{
  "num_key_value_heads": 2,
  "norm_eps": 1e-05,
  "positions": "rope",
  "attn_scale": 0.177,
  "init_std_qkv": 0.0455,
  "optimizer": "muon_variant",
  "lr_mult_o": 1.5,
  "lr_head": 0.00549,
  "warmup_steps": 200,
  "decay_shape": "linear",
  "train_tokens": 404000000
}
MLP neurons of a small language model. Each row is named by its layer, matrix (up: input weights) and neuron, and shows model dimensions 48-175. Each number is 200 + 30 x the weight over its row's rms, rounded and kept within 0 to 999.
After each neuron's rows, "fires on" lists the tokens most often at its 100 highest values on Wikipedia text that the model never trained on. A number after a token or word is its count.

L5.up243,214,192,212,206,180,125,118,205,175,188,199,229,205,248,209,173,217,229,167,185,199,203,216,232,220,255,203,191,230,240,205,208,191,162,199,212,204,183,211,178,201,234,184,211,166,190,206,116,221,178,212,192,241,249,192,235,210,244,185,192,164,203,210,212,212,207,174,215,160,226,208,182,199,154,218,199,212,227,251,221,230,164,183,279,230,210,210,213,225,221,168,164,172,251,234,183,195,188,221,200,210,135,196,190,137,201,175,202,213,130,152,205,203,154,196,155,228,204,216,192,190,199,145,220,208,200,178,172
fires on: " Or" 13, " includ" 13, " An" 12, " writ" 5, " are" 5, " prov" 5

L6.up1037,206,250,180,199,218,174,151,256,217,184,159,201,202,182,211,211,177,206,248,162,203,208,200,236,257,194,179,232,240,230,156,168,239,185,206,201,220,215,212,206,207,234,261,183,190,272,181,216,172,198,189,153,182,161,241,219,196,213,177,175,204,189,204,216,181,179,195,232,209,164,185,180,262,155,178,170,207,140,173,194,193,170,143,198,198,211,215,231,207,201,276,204,160,198,214,163,130,176,170,151,172,189,214,201,187,188,169,172,224,224,232,228,153,211,205,132,221,167,211,128,220,158,184,213,166,167,212,233
fires on: " 201" 24, " ==" 18, " cent" 10, " ed" 9, "ec" 6, " rele" 6

L6.up1227,212,232,231,170,168,196,248,178,170,220,172,199,236,201,172,207,194,211,205,191,191,135,207,222,189,189,207,157,239,224,174,187,156,199,218,205,200,215,202,222,239,188,278,240,165,232,208,211,191,163,203,233,197,175,227,191,205,226,221,203,224,203,224,211,154,143,163,171,250,162,205,205,218,240,176,186,174,266,187,170,180,176,182,182,196,159,182,222,208,211,241,230,221,160,237,158,179,269,234,215,232,214,178,188,194,164,216,146,232,170,211,194,254,144,232,175,223,175,215,119,187,211,171,217,215,180,161,248
fires on: " |" 30, "e" 8, " season" 6, " —" 5, " November" 4, "," 4

L5.up1029,194,204,176,143,202,203,179,186,185,253,219,196,232,249,169,178,185,202,247,193,102,204,215,167,153,222,230,171,156,271,223,227,235,173,205,219,168,222,195,153,172,228,160,211,219,210,192,214,219,207,239,187,203,185,197,191,237,173,218,199,177,210,152,188,238,188,207,211,218,210,255,230,167,184,206,217,206,206,195,208,153,204,164,161,202,225,198,207,203,195,229,204,192,253,210,221,208,219,186,217,161,159,222,157,192,218,170,239,188,201,191,195,188,218,163,167,222,184,222,183,187,196,230,238,232,257,202,197
fires on: " stud" 28, "er" 10, "al" 10, "ary" 8, "%" 8, "ly" 7

L5.up745,225,219,220,217,221,196,206,163,212,150,248,234,208,213,227,176,221,185,164,145,180,160,170,232,228,192,234,173,205,155,184,188,243,148,201,267,197,233,267,175,136,165,194,168,205,154,225,193,225,197,171,189,159,211,251,171,177,209,201,215,207,144,215,234,219,187,204,124,171,220,283,198,197,185,247,162,253,215,197,165,210,204,211,183,190,181,177,236,235,205,217,195,198,190,241,221,163,199,151,195,208,214,207,168,228,200,133,172,178,201,202,213,242,213,185,212,209,207,222,193,132,182,208,207,241,238,205,183
fires on: "at" 16, "et" 14, "ort" 13, "out" 9, " place" 8, " of" 5

L5.up1443,193,188,165,186,203,155,185,183,162,209,177,172,207,176,227,185,242,158,202,102,159,257,160,167,164,199,214,179,196,218,217,208,270,176,188,192,235,204,201,215,151,186,164,215,228,241,232,256,193,209,180,175,127,199,179,221,212,172,233,202,185,243,184,210,201,232,192,207,180,218,243,168,197,269,239,194,153,216,201,187,171,189,148,239,173,203,238,170,223,175,203,190,182,198,246,171,112,239,181,187,217,190,179,208,221,185,179,180,188,207,212,215,176,166,192,191,205,182,197,179,195,235,190,230,189,190,150,186
fires on: " work" 16, " rem" 13, "8" 7, " inv" 6, "i" 5, "[" 4

L5.up998,200,213,197,181,185,164,145,249,159,225,190,231,193,166,199,194,204,235,179,195,163,189,147,190,179,170,215,202,223,155,198,215,192,141,193,238,197,244,197,235,216,194,238,213,212,164,174,189,174,216,223,195,251,232,188,178,155,213,191,259,274,162,238,225,225,149,184,178,247,245,203,180,198,229,194,225,229,236,183,163,202,139,188,149,165,203,155,200,238,225,213,210,177,206,207,187,189,211,247,205,196,198,178,227,210,178,180,210,260,204,216,214,266,175,192,229,222,184,213,200,182,228,228,159,232,192,193,170
fires on: " University" 23, "z" 13, "s" 13, "ers" 11, "ies" 8

L5.up1088,228,175,201,195,251,198,151,218,210,223,192,201,183,241,169,238,233,224,173,214,191,201,201,206,193,141,209,211,153,249,175,231,174,224,137,183,194,228,207,244,175,259,205,238,191,185,211,234,188,199,186,166,161,192,232,225,159,190,246,228,191,231,160,176,193,190,231,212,235,181,198,194,246,184,235,232,138,165,167,244,196,149,193,209,211,124,203,260,273,212,240,197,197,224,181,202,152,223,195,164,226,209,237,152,218,140,187,164,218,234,191,239,205,223,219,221,224,170,191,201,184,217,145,210,195,163,198,197
fires on: " H" 16, " Christ" 13, "os" 11, " Cl" 10, "th" 6, " (born" 6

L5.up1053,183,206,281,211,213,253,202,233,212,221,206,234,187,185,231,204,167,225,234,188,231,172,207,200,194,189,168,161,188,227,246,169,207,227,192,215,201,218,175,217,206,210,214,225,180,185,203,190,218,158,185,201,230,184,169,221,160,168,156,275,208,184,239,224,227,214,191,215,164,190,169,192,158,147,159,147,219,161,181,272,248,152,223,193,169,243,188,199,156,144,200,220,176,227,230,210,197,212,218,191,183,190,227,171,240,205,193,224,163,192,192,222,137,201,277,195,201,169,182,209,270,233,189,208,192,223,205,190
fires on: "c" 15, "g" 10, "ic" 9, " fl" 8, "om" 6, "ing" 5

L5.up407,155,225,153,145,237,252,187,239,173,186,232,193,222,253,220,211,234,198,151,265,212,178,204,227,193,184,222,173,199,216,145,158,185,153,242,281,187,230,179,207,202,171,176,183,216,192,211,209,141,183,228,209,243,189,226,184,207,240,227,191,195,167,226,126,165,188,193,215,259,207,246,177,202,218,203,182,241,179,218,170,228,168,180,224,217,192,210,219,218,146,196,181,170,201,187,151,261,196,219,232,241,166,200,233,166,222,209,226,224,203,189,200,236,198,265,218,249,175,217,205,214,195,221,177,210,224,260,194
fires on: "p" 13, "ate" 13, "o" 10, "it" 9, "ce" 8

L5.up1418,284,287,169,217,221,209,201,187,196,246,252,216,201,216,210,183,189,215,160,223,265,228,197,112,206,180,202,201,254,191,169,183,138,192,196,220,162,217,194,211,235,200,194,209,208,170,203,245,211,166,205,209,187,193,222,206,207,158,239,268,198,179,182,172,216,211,244,218,211,233,196,203,189,203,209,278,203,146,182,235,228,166,214,162,210,227,207,188,165,178,196,211,200,214,208,181,195,192,187,199,198,230,190,174,201,173,261,208,231,232,155,219,177,193,167,181,160,195,211,213,174,181,182,170,193,203,151,222
fires on: "st" 14, "r" 11, "h" 9, "gr" 7, "c" 6, " ra" 6

L5.up1227,203,222,231,166,213,174,171,194,195,199,215,173,201,160,190,220,201,148,175,187,253,240,207,90,169,229,152,169,186,209,185,245,198,203,257,154,241,209,201,170,174,228,193,207,189,222,175,166,109,195,180,174,228,160,201,188,199,206,224,169,225,202,178,176,175,203,221,154,154,226,181,225,193,212,230,182,228,207,185,231,126,217,219,155,156,249,210,236,105,200,224,226,208,229,186,217,211,235,207,180,250,204,199,155,259,245,248,198,196,175,219,198,194,203,216,206,168,239,239,243,159,145,204,194,225,170,192,166
fires on: "ar" 17, "ib" 11, "iv" 9, "er" 9, "ajor" 5

L5.up169,185,208,205,179,225,164,170,203,226,217,250,179,199,112,246,188,261,209,230,212,158,213,207,182,169,182,145,203,264,241,180,144,194,272,206,214,157,209,203,224,167,250,234,166,161,182,168,185,248,212,181,182,216,246,200,175,205,141,156,250,216,251,208,165,234,156,176,215,202,210,185,216,179,197,206,122,175,209,179,235,205,196,249,223,196,191,188,189,170,169,159,164,146,181,212,208,175,250,208,159,238,182,207,244,227,202,210,139,144,187,205,213,258,191,196,178,173,229,187,166,205,188,172,171,121,192,137,222
fires on: "r" 27, "ro" 8, "il" 7, "man" 7, "iv" 5, "vi" 5

L5.up674,178,152,223,178,232,183,165,178,194,227,261,215,138,139,196,124,217,215,185,220,214,231,212,132,173,175,173,241,197,181,164,168,194,171,241,178,154,180,201,201,169,214,203,254,232,172,199,104,276,200,171,169,188,202,194,217,191,219,211,228,217,217,201,199,238,218,245,219,273,207,220,176,174,241,223,199,200,220,199,242,189,189,235,210,201,195,178,172,245,181,188,182,196,188,181,180,200,207,177,193,251,222,197,208,217,218,159,167,209,186,188,230,169,259,205,234,187,151,252,240,175,211,163,195,205,174,163,200
fires on: "et" 18, "n" 17, " Pl" 9, "ield" 8, "ark" 5

L5.up377,216,148,214,216,197,160,222,220,192,217,253,210,196,243,206,164,248,222,217,171,212,204,168,196,189,182,200,220,142,219,170,193,239,201,192,182,147,163,203,232,183,224,211,168,158,174,218,256,218,164,260,160,186,153,242,246,211,206,203,211,172,186,186,153,191,189,238,253,138,224,190,222,200,213,195,200,204,226,217,205,179,198,200,196,200,198,237,216,190,150,188,227,180,203,204,163,196,220,188,206,221,175,164,206,253,201,235,203,208,204,218,202,225,246,210,198,197,217,250,250,199,201,179,230,149,234,202,172
fires on: "o" 35, " prov" 13, "pr" 10, "u" 6, "im" 6

L5.up115,222,185,237,212,255,164,218,214,186,181,196,216,221,188,184,215,173,182,219,150,169,234,181,171,198,185,202,221,216,219,203,216,286,208,205,182,190,177,165,217,157,183,209,228,197,195,236,149,208,172,233,256,265,199,189,222,204,210,196,133,157,194,236,183,209,227,176,209,167,212,165,165,216,195,220,163,140,184,179,170,220,173,218,218,175,197,173,240,184,216,226,269,262,158,198,156,208,247,231,263,191,175,197,123,222,185,182,190,192,200,232,201,195,157,212,171,195,210,179,187,164,174,196,228,209,204,183,210
fires on: "her" 14, " about" 11, "il" 10, "8" 10, "in" 8, "[" 7

L6.up617,191,164,192,196,228,203,154,200,184,221,276,207,211,217,228,193,226,228,207,189,226,243,108,192,188,196,202,233,206,123,220,170,189,227,226,256,219,191,185,202,183,232,177,240,227,213,236,197,250,180,260,197,222,199,205,186,170,252,152,229,225,212,170,189,170,160,189,162,199,157,199,223,168,182,244,144,224,201,210,179,162,218,194,184,153,174,214,207,153,197,181,220,206,172,225,163,157,156,230,181,181,165,195,183,134,211,180,210,215,207,196,225,184,213,173,192,172,197,202,143,232,148,176,221,198,262,193,178
fires on: " M" 13, "w" 9, " w" 8, "B" 7, "c" 7, "ed" 7

L6.up640,160,242,192,190,223,264,212,198,203,198,206,159,157,190,224,224,176,171,183,233,226,193,207,207,149,188,166,205,183,199,186,175,177,201,143,230,228,181,213,211,138,154,218,172,241,158,155,205,168,195,213,224,202,189,215,233,203,234,243,200,175,221,207,181,211,193,222,177,163,148,222,218,272,202,207,233,212,188,136,172,211,163,186,220,198,242,95,277,255,154,228,222,194,185,215,191,166,227,205,292,222,169,197,184,196,239,193,200,176,179,194,168,179,200,219,245,235,165,157,207,225,215,178,225,179,183,221,239
fires on: "st" 23, "et" 11, "ist" 11, "est" 6, " St" 6, " st" 5

L6.up1386,148,220,216,233,188,164,200,194,186,213,241,227,214,153,223,202,239,191,232,208,164,216,197,190,184,191,159,196,224,249,152,202,212,179,210,164,230,159,198,178,167,203,226,202,159,223,141,241,158,152,210,222,174,224,167,224,235,212,283,247,192,198,209,191,248,200,232,157,218,219,169,204,160,164,242,152,200,167,173,211,232,157,218,224,166,216,231,265,163,191,203,197,210,180,205,181,261,241,208,208,223,204,210,185,200,195,147,183,216,193,196,177,228,186,183,178,211,187,248,185,228,236,206,178,235,210,192,206
fires on: " in" 15, " most" 11, " pr" 11, " In" 5, " American" 5, "ajor" 4

L5.up1297,206,199,245,185,230,190,255,125,191,227,213,243,226,186,207,174,193,217,163,217,161,231,172,134,182,199,158,150,232,206,208,235,192,202,208,180,228,151,181,199,218,213,185,172,177,195,187,169,182,149,206,190,216,193,217,261,235,207,218,239,197,168,219,136,221,216,173,209,190,248,223,158,239,203,164,246,219,191,195,259,178,138,201,195,171,228,218,178,233,213,164,177,181,200,171,240,229,196,199,199,266,144,270,216,215,184,209,207,188,207,204,153,223,235,198,204,198,211,181,218,132,187,143,195,302,222,185,227
fires on: "or" 15, "iv" 12, "ar" 8, "ound" 5, " Car" 5, "on" 5

L6.up643,205,236,192,204,180,234,182,200,247,217,213,199,220,204,236,235,251,217,189,204,165,223,182,152,200,149,177,216,206,215,193,191,198,226,183,153,181,224,189,189,195,171,134,190,132,156,190,190,230,202,227,213,156,179,201,175,197,180,216,162,199,192,212,161,251,171,282,142,160,165,169,221,184,218,205,217,209,179,183,167,189,231,217,155,213,232,168,184,189,202,214,164,212,191,188,159,188,181,214,189,183,190,208,164,221,238,194,181,173,241,175,176,251,212,193,221,229,206,236,184,191,141,156,187,192,198,158,206
fires on: "il" 30, "u" 16, " and" 7, " pl" 5, " par" 4, "vi" 4

L6.up775,195,273,192,189,198,177,223,155,219,189,216,163,153,169,162,172,163,219,213,162,213,192,234,260,243,175,209,171,254,200,186,212,192,234,173,220,219,178,223,237,193,254,169,189,215,234,232,238,235,160,227,260,220,141,213,191,195,197,148,190,189,184,161,198,218,158,199,220,200,225,225,170,230,183,194,198,194,169,171,169,163,221,233,142,226,248,250,209,163,164,224,242,172,212,197,185,197,196,236,212,150,175,194,168,222,252,208,208,185,227,178,192,213,237,223,217,183,189,172,173,206,199,208,181,224,213,164,239
fires on: " In" 23, " Ad" 11, " Re" 8, " of" 8, " Gr" 5, " Ab" 4

L5.up1521,206,219,183,189,191,197,206,127,189,213,149,232,183,188,221,203,161,210,222,243,216,201,215,162,186,202,174,215,214,195,196,197,160,187,228,201,174,198,174,191,219,232,191,174,267,139,193,262,206,190,137,181,211,189,189,139,233,240,195,187,222,235,203,188,202,213,208,202,210,157,193,183,181,213,199,198,154,168,238,184,149,244,193,200,234,200,167,239,198,244,209,187,220,226,218,115,203,193,227,191,207,202,222,193,191,200,162,159,222,176,195,203,249,210,192,113,229,248,221,260,168,182,186,206,181,196,212,179
fires on: "on" 22, " con" 13, "pen" 9, "an" 9, "ers" 7

L5.up172,188,251,197,225,202,227,195,183,236,177,209,233,190,208,179,235,223,176,188,191,240,214,156,139,236,210,202,191,192,181,178,172,216,207,192,249,188,235,213,229,182,154,206,188,190,192,196,222,229,146,172,224,139,222,209,149,272,184,228,188,217,233,222,195,130,171,235,153,213,190,199,172,215,220,252,243,180,206,169,257,211,242,198,207,215,143,209,238,160,149,233,178,248,185,234,207,206,188,237,192,218,216,253,146,182,205,184,210,187,206,204,205,197,220,192,160,197,232,248,205,196,184,252,191,239,195,216,216
fires on: "r" 22, " she" 21, "n" 6, "l" 5, "le" 5, "-" 5

L5.up1334,195,178,213,159,184,204,235,187,236,186,242,189,213,158,228,180,251,225,226,242,175,242,194,234,188,137,210,183,201,198,201,137,226,174,195,231,194,156,202,186,203,178,192,220,185,196,215,155,140,206,258,238,207,217,228,191,197,244,178,160,206,188,211,190,182,210,168,237,173,249,221,202,189,248,222,215,144,172,184,178,250,231,200,208,242,216,219,147,171,180,184,220,181,207,256,161,186,197,246,192,200,180,240,172,199,243,141,212,221,205,202,267,187,186,237,193,250,194,213,166,190,195,170,175,212,154,162,173
fires on: "t" 12, "p" 11, "it" 11, "at" 8, "9" 8

L5.up347,239,212,179,219,262,145,250,191,180,201,150,172,180,212,180,191,201,242,239,223,181,160,187,201,246,177,204,201,203,212,204,169,204,191,240,216,217,202,185,191,213,193,229,226,183,271,134,142,206,178,211,178,250,173,198,211,187,221,220,207,146,233,161,190,238,169,169,211,213,210,166,172,175,185,234,190,188,276,233,216,224,218,254,239,171,196,153,214,216,229,176,240,189,159,239,139,189,220,201,173,221,138,235,126,137,212,207,176,215,131,198,172,248,197,193,185,218,130,247,156,207,179,238,201,223,198,168,247
fires on: ":" 22, " U" 20, " |" 14, " E" 10, "s:" 4, " f" 4

L6.up251,206,183,234,188,219,161,208,184,141,206,198,211,182,197,198,245,173,249,239,217,254,243,202,195,257,181,212,230,199,258,163,122,231,239,215,188,207,270,147,206,215,202,178,226,232,169,195,206,182,215,172,190,255,231,207,271,212,194,182,225,186,165,174,225,192,187,196,203,194,198,170,199,187,201,204,231,212,182,178,221,207,231,177,224,180,184,199,213,183,173,212,186,211,225,217,177,180,111,214,161,225,208,210,233,122,142,203,192,170,155,132,177,170,149,266,129,217,224,266,166,230,219,168,143,218,148,171,205
fires on: " |" 37, " 202" 8, "ag" 6, "h" 5, "1" 4

L5.up773,185,168,230,219,233,244,221,189,197,229,181,270,212,258,191,151,143,186,194,241,220,182,188,191,172,254,253,233,231,166,228,221,175,195,175,133,150,217,212,154,199,226,184,226,221,224,174,220,190,182,230,183,154,206,161,205,189,189,208,220,213,228,233,202,209,257,211,207,187,165,162,237,165,236,196,207,215,232,142,193,179,229,256,157,207,219,213,197,121,170,178,193,214,232,241,180,188,177,188,259,213,209,185,229,217,235,172,208,185,179,134,187,192,155,183,133,215,187,186,176,194,126,202,207,186,172,187,181
fires on: "omen" 23, "en" 11, "id" 10, " man" 8, " people" 6, " Man" 5

L6.up1095,243,193,227,207,245,194,164,257,254,220,198,260,163,217,191,153,167,189,199,208,203,200,185,197,200,172,188,183,141,239,229,203,223,174,185,145,212,194,256,183,178,210,199,183,194,203,230,218,185,184,205,158,189,207,171,191,158,189,221,225,150,253,220,193,252,208,171,182,179,181,183,161,155,178,179,170,194,216,204,202,153,190,227,166,210,229,247,194,203,167,168,176,162,188,228,239,234,174,166,192,185,164,239,277,196,195,190,155,192,199,216,218,246,198,223,262,207,196,183,212,181,205,217,183,171,224,151,152
fires on: "8," 11, "," 11, "ew" 10, "9" 7, "1," 6, "9," 6

L5.up158,174,143,169,212,168,166,194,212,185,182,220,187,267,212,205,167,237,171,204,161,230,196,195,194,162,132,261,250,197,255,247,207,256,223,248,189,202,176,245,185,196,199,192,178,204,208,229,145,215,171,164,234,227,200,195,201,194,200,174,211,218,202,191,254,213,199,208,228,275,209,226,233,212,236,225,159,224,185,215,267,167,254,225,161,170,236,203,266,183,182,184,184,177,221,210,166,203,214,232,190,209,188,206,198,147,170,161,225,232,164,189,247,194,186,161,252,209,198,193,259,202,191,202,229,133,261,218,193
fires on: "ox" 12, "af" 12, "o" 10, "ear" 8, "t" 6, "as" 6

L5.up810,226,195,224,208,170,154,241,197,168,162,181,155,281,240,173,211,167,194,235,283,190,214,225,261,183,220,231,206,167,178,207,167,174,203,194,220,191,148,237,212,190,256,184,221,163,193,229,256,184,207,205,149,210,195,177,215,199,227,191,178,180,220,214,175,223,139,176,243,194,279,158,219,180,176,185,216,150,133,241,218,174,207,212,187,175,173,212,224,255,172,179,122,191,176,213,215,170,231,181,216,187,189,258,184,222,168,161,146,165,193,209,243,193,231,188,158,165,163,211,216,162,233,203,263,155,205,185,224
fires on: "il" 21, "o" 10, "u" 9, "el" 7, "z" 6, "1" 6

L5.up1005,240,255,201,180,228,255,247,179,182,174,150,229,278,193,212,215,218,192,228,208,137,219,169,161,228,165,199,198,114,211,184,158,280,181,215,175,204,202,200,194,152,181,232,236,154,204,218,146,214,229,226,183,152,205,183,197,181,219,147,159,157,172,263,198,156,173,194,206,220,232,249,151,238,190,138,196,210,230,203,185,213,200,153,217,217,148,200,189,177,154,253,228,170,176,214,206,196,206,163,186,209,230,227,205,187,137,181,209,209,264,232,206,194,165,250,240,153,187,215,192,208,199,161,213,153,214,202,214
fires on: "ly" 21, "9" 12, "7" 9, "8" 9, "ast" 7

L6.up702,212,196,138,213,230,191,235,184,186,209,195,170,122,171,229,237,210,250,213,191,181,224,211,225,209,199,186,234,182,193,178,216,269,200,227,208,196,223,213,127,189,175,159,240,216,223,287,242,158,242,201,186,178,185,222,182,196,181,220,207,186,205,201,193,174,228,206,210,161,204,214,216,226,192,219,217,168,190,214,177,214,164,233,210,190,215,167,245,227,218,196,171,225,181,217,201,243,222,146,191,261,208,190,239,161,196,210,225,196,230,228,188,184,152,212,207,162,209,206,198,238,192,222,175,255,239,206,205
fires on: ":" 42, " cons" 9, "201" 5, "y" 4, "pp" 4

L5.up629,198,239,218,244,217,191,221,217,197,195,204,230,231,183,141,208,221,221,219,271,215,192,249,201,259,158,206,184,199,232,200,205,190,211,251,201,149,178,247,220,165,207,203,188,247,240,236,158,207,198,206,160,218,173,209,158,205,216,203,180,189,201,211,240,195,146,213,206,140,213,179,231,208,220,199,147,216,200,209,207,147,247,211,246,196,180,180,186,189,182,165,159,226,216,148,200,149,233,230,214,238,148,220,201,190,234,167,197,196,196,183,226,178,285,217,203,162,186,227,203,217,181,284,184,205,140,248,223
fires on: "at" 16, "it" 12, "er" 10, " first" 10, " final" 9

L5.up175,177,167,126,224,212,208,174,208,211,221,159,155,216,218,185,179,195,238,225,160,189,193,194,145,243,208,165,159,215,253,111,167,181,173,159,195,210,208,259,245,185,245,242,192,194,211,230,257,263,237,211,184,177,177,253,169,200,216,209,272,223,172,186,195,190,142,235,191,188,205,187,224,222,194,188,207,112,193,210,243,168,151,200,213,256,228,179,166,189,208,164,203,193,197,205,194,242,224,186,195,217,187,186,189,176,213,225,201,157,185,232,231,164,227,172,248,147,222,223,215,201,194,252,200,208,168,207,194
fires on: " O" 27, "á" 16, "d" 9, "z" 7

L6.up1236,215,236,201,248,177,205,207,152,206,246,177,223,228,136,157,216,212,227,177,200,200,170,176,295,235,181,203,173,221,172,200,190,236,204,170,166,168,223,243,184,124,207,182,192,235,202,162,206,273,199,158,202,295,203,191,186,235,212,231,204,251,244,256,232,235,208,195,140,220,196,139,168,122,207,169,198,185,210,189,195,228,248,192,203,208,186,174,185,219,245,228,217,162,145,173,244,189,143,189,202,239,210,180,215,159,208,199,159,232,238,236,159,215,169,167,168,238,265,208,201,181,188,209,178,208,251,166,192
fires on: "on" 27, " Or" 14, "an" 5, "al" 5, "ip" 4

L5.up1261,212,241,169,158,223,180,205,206,186,263,230,221,223,200,207,195,208,186,236,232,207,189,197,149,228,213,226,199,184,200,236,195,224,222,146,185,220,262,194,268,169,197,248,252,193,189,166,200,163,168,164,154,227,221,156,193,216,218,246,199,194,248,223,212,187,189,115,204,176,203,220,174,174,190,190,256,191,198,166,171,206,204,225,247,197,223,248,210,259,254,224,193,216,130,209,216,235,155,241,192,174,174,239,250,184,224,198,172,184,195,185,178,192,212,252,211,199,165,197,192,212,241,186,146,196,244,186,175
fires on: " |" 43, "2" 12, "," 7, "1" 4

L6.up734,221,175,239,162,209,180,172,218,208,233,264,192,170,215,169,208,233,214,230,216,189,202,232,208,170,208,220,182,178,219,207,210,175,188,204,222,172,237,209,190,214,235,211,207,182,163,162,181,266,175,177,171,197,209,203,189,186,227,180,177,183,216,194,262,204,211,200,162,195,191,220,173,260,214,183,266,151,186,189,238,181,197,150,201,248,139,249,203,244,204,215,194,262,195,194,257,192,213,226,202,223,181,154,227,250,245,169,242,162,184,220,222,266,209,186,203,150,174,168,199,178,166,185,211,220,196,170,214
fires on: "%" 14, " " 11, " (" 10, " (1" 8, " m" 6, " or" 4

L5.up1056,270,217,153,192,174,178,214,187,202,232,242,286,207,206,214,200,256,173,184,200,218,190,250,254,209,232,167,189,197,212,231,236,239,176,190,235,177,226,226,222,177,223,217,182,181,223,186,205,210,206,189,159,188,216,203,191,264,250,255,235,175,267,221,183,182,229,202,177,200,192,190,203,185,253,202,210,198,151,202,270,169,162,164,193,236,235,212,205,212,199,171,190,178,218,204,190,232,172,213,232,235,144,221,239,198,160,168,214,177,190,201,196,226,192,238,185,230,175,217,174,182,195,208,146,145,159,196,236
fires on: " |" 59, " (1" 5, "7" 5, "1" 5, "4" 5

L6.up946,219,187,190,176,211,251,219,216,209,192,142,230,210,166,186,249,264,222,198,210,195,213,163,167,232,201,212,120,195,232,195,236,213,193,227,164,179,193,182,161,200,226,204,157,209,217,212,167,240,128,176,212,240,176,195,193,213,165,159,201,192,211,186,199,198,216,172,211,246,236,244,159,229,229,205,213,147,203,234,235,205,188,145,222,152,233,200,207,244,132,199,217,199,188,215,237,182,233,204,232,196,235,213,189,218,196,200,197,207,228,211,208,202,162,216,197,135,169,174,255,230,131,229,169,169,224,213,196
fires on: " rece" 14, "h" 10, "t" 8, " was" 7, " g" 6, "l" 5

L5.up692,204,177,238,233,260,186,229,215,191,185,145,204,202,168,223,173,193,176,205,168,203,218,194,194,224,220,214,178,199,177,203,207,233,218,147,176,212,134,250,194,181,224,190,164,227,222,220,161,199,171,211,148,174,199,239,174,190,221,227,182,204,207,141,217,201,233,179,183,241,168,200,243,180,205,189,240,210,153,189,170,140,193,203,205,262,196,283,218,228,235,186,183,182,207,156,186,218,259,177,223,231,169,231,137,192,153,179,188,191,198,218,198,188,265,208,182,228,208,186,210,242,204,226,187,230,185,224,217
fires on: " G" 39, " Em" 7, " Ar" 7, " P" 4, " Sc" 4, " Le" 4

L5.up1028,176,200,271,184,182,195,199,239,215,185,208,161,163,208,230,256,266,224,229,268,164,209,200,154,194,253,181,202,216,231,205,223,221,130,198,161,159,184,236,216,203,175,208,160,186,209,170,235,170,169,195,212,198,213,204,152,119,186,228,224,186,182,192,214,224,189,170,214,246,193,153,187,242,256,193,174,205,208,153,224,178,174,155,153,229,188,182,210,246,193,237,199,192,172,195,191,157,231,205,151,177,212,209,165,161,175,159,209,161,182,191,175,229,172,224,217,200,170,192,220,202,190,213,191,182,158,234,184
fires on: "ly" 22, "m" 17, "on" 11, "land" 6, " min" 6, " y" 5

L5.up818,181,206,220,191,236,186,189,197,210,225,171,192,199,182,204,189,175,164,243,179,231,153,203,197,171,221,147,206,176,182,154,214,195,147,231,211,171,198,215,215,239,175,214,221,181,230,202,188,244,202,129,207,184,182,203,215,154,151,164,238,211,225,191,198,226,183,227,197,178,227,217,160,187,170,146,251,188,203,232,205,203,182,224,251,240,220,146,180,215,222,160,266,257,211,200,216,155,193,170,205,253,217,163,229,251,213,227,232,234,204,210,163,210,162,233,211,222,192,165,167,205,224,210,180,161,196,171,151
fires on: " Ad" 29, "ic" 13, "ie" 9, " |" 8

L6.up820,214,194,180,225,185,180,214,193,186,184,238,173,216,165,189,265,179,193,222,237,191,175,212,258,166,190,220,196,222,212,215,151,171,157,164,211,219,196,228,181,202,199,189,203,238,185,195,181,219,205,161,155,212,182,156,192,212,209,299,154,222,204,169,240,234,174,256,210,218,210,214,152,224,155,236,179,210,211,218,192,208,220,125,158,144,173,158,215,170,184,209,161,193,199,270,234,226,234,240,239,165,195,172,214,232,225,187,233,244,179,243,237,218,196,229,230,218,204,246,246,189,177,210,197,156,143,232,199
fires on: "\"" 16, " 8" 10, " 6" 9, ".3" 8, " 7" 8, "4" 7

L6.up331,180,168,219,197,203,160,178,224,181,223,239,196,201,210,240,175,225,181,173,179,188,222,158,217,196,172,205,229,209,177,209,171,192,196,179,228,207,173,211,189,209,190,214,222,182,150,265,198,154,211,241,140,221,253,263,172,181,202,169,272,189,172,195,187,211,172,170,191,216,179,210,200,244,202,218,213,211,233,193,196,207,224,218,171,213,206,183,233,177,217,195,137,209,139,180,160,254,230,255,218,191,243,164,109,182,258,167,190,179,221,218,202,145,209,192,197,210,217,205,201,178,194,171,254,239,223,234,266
fires on: " w" 20, " E" 12, " K" 11, " became" 6, " H" 5

L5.up1250,193,226,173,152,247,200,168,173,214,201,201,201,199,182,157,219,192,173,155,201,234,227,205,204,196,195,198,193,164,170,144,165,241,195,181,143,177,199,169,216,189,237,195,183,206,168,188,150,214,194,199,225,206,243,210,272,233,217,168,110,243,185,206,179,247,172,182,205,163,193,242,147,180,172,178,201,179,206,210,163,117,191,213,179,290,159,214,178,183,229,257,203,168,195,192,237,248,199,227,174,245,190,209,223,171,187,193,191,240,183,212,198,149,183,212,236,167,191,193,246,209,204,247,183,191,208,173,178
fires on: " Me" 20, "8" 19, "r" 6, "re" 6, "7" 5

L5.up1236,164,239,138,213,156,148,214,197,163,210,220,197,200,237,177,241,193,185,195,188,194,177,249,195,162,220,231,180,221,210,173,197,183,220,220,269,228,236,247,200,174,183,199,180,196,151,198,220,206,216,197,212,187,127,223,184,164,214,194,192,223,187,199,193,204,141,142,173,194,223,256,183,230,167,200,212,251,229,192,181,183,198,181,225,200,189,248,199,253,210,218,244,249,218,206,218,188,164,267,228,250,169,170,190,208,181,237,224,200,214,154,177,145,211,212,208,229,221,248,168,233,232,169,222,161,218,181,245
fires on: " Total" 17, "r" 12, "and" 9, "ity" 7, "it" 6, "ission" 5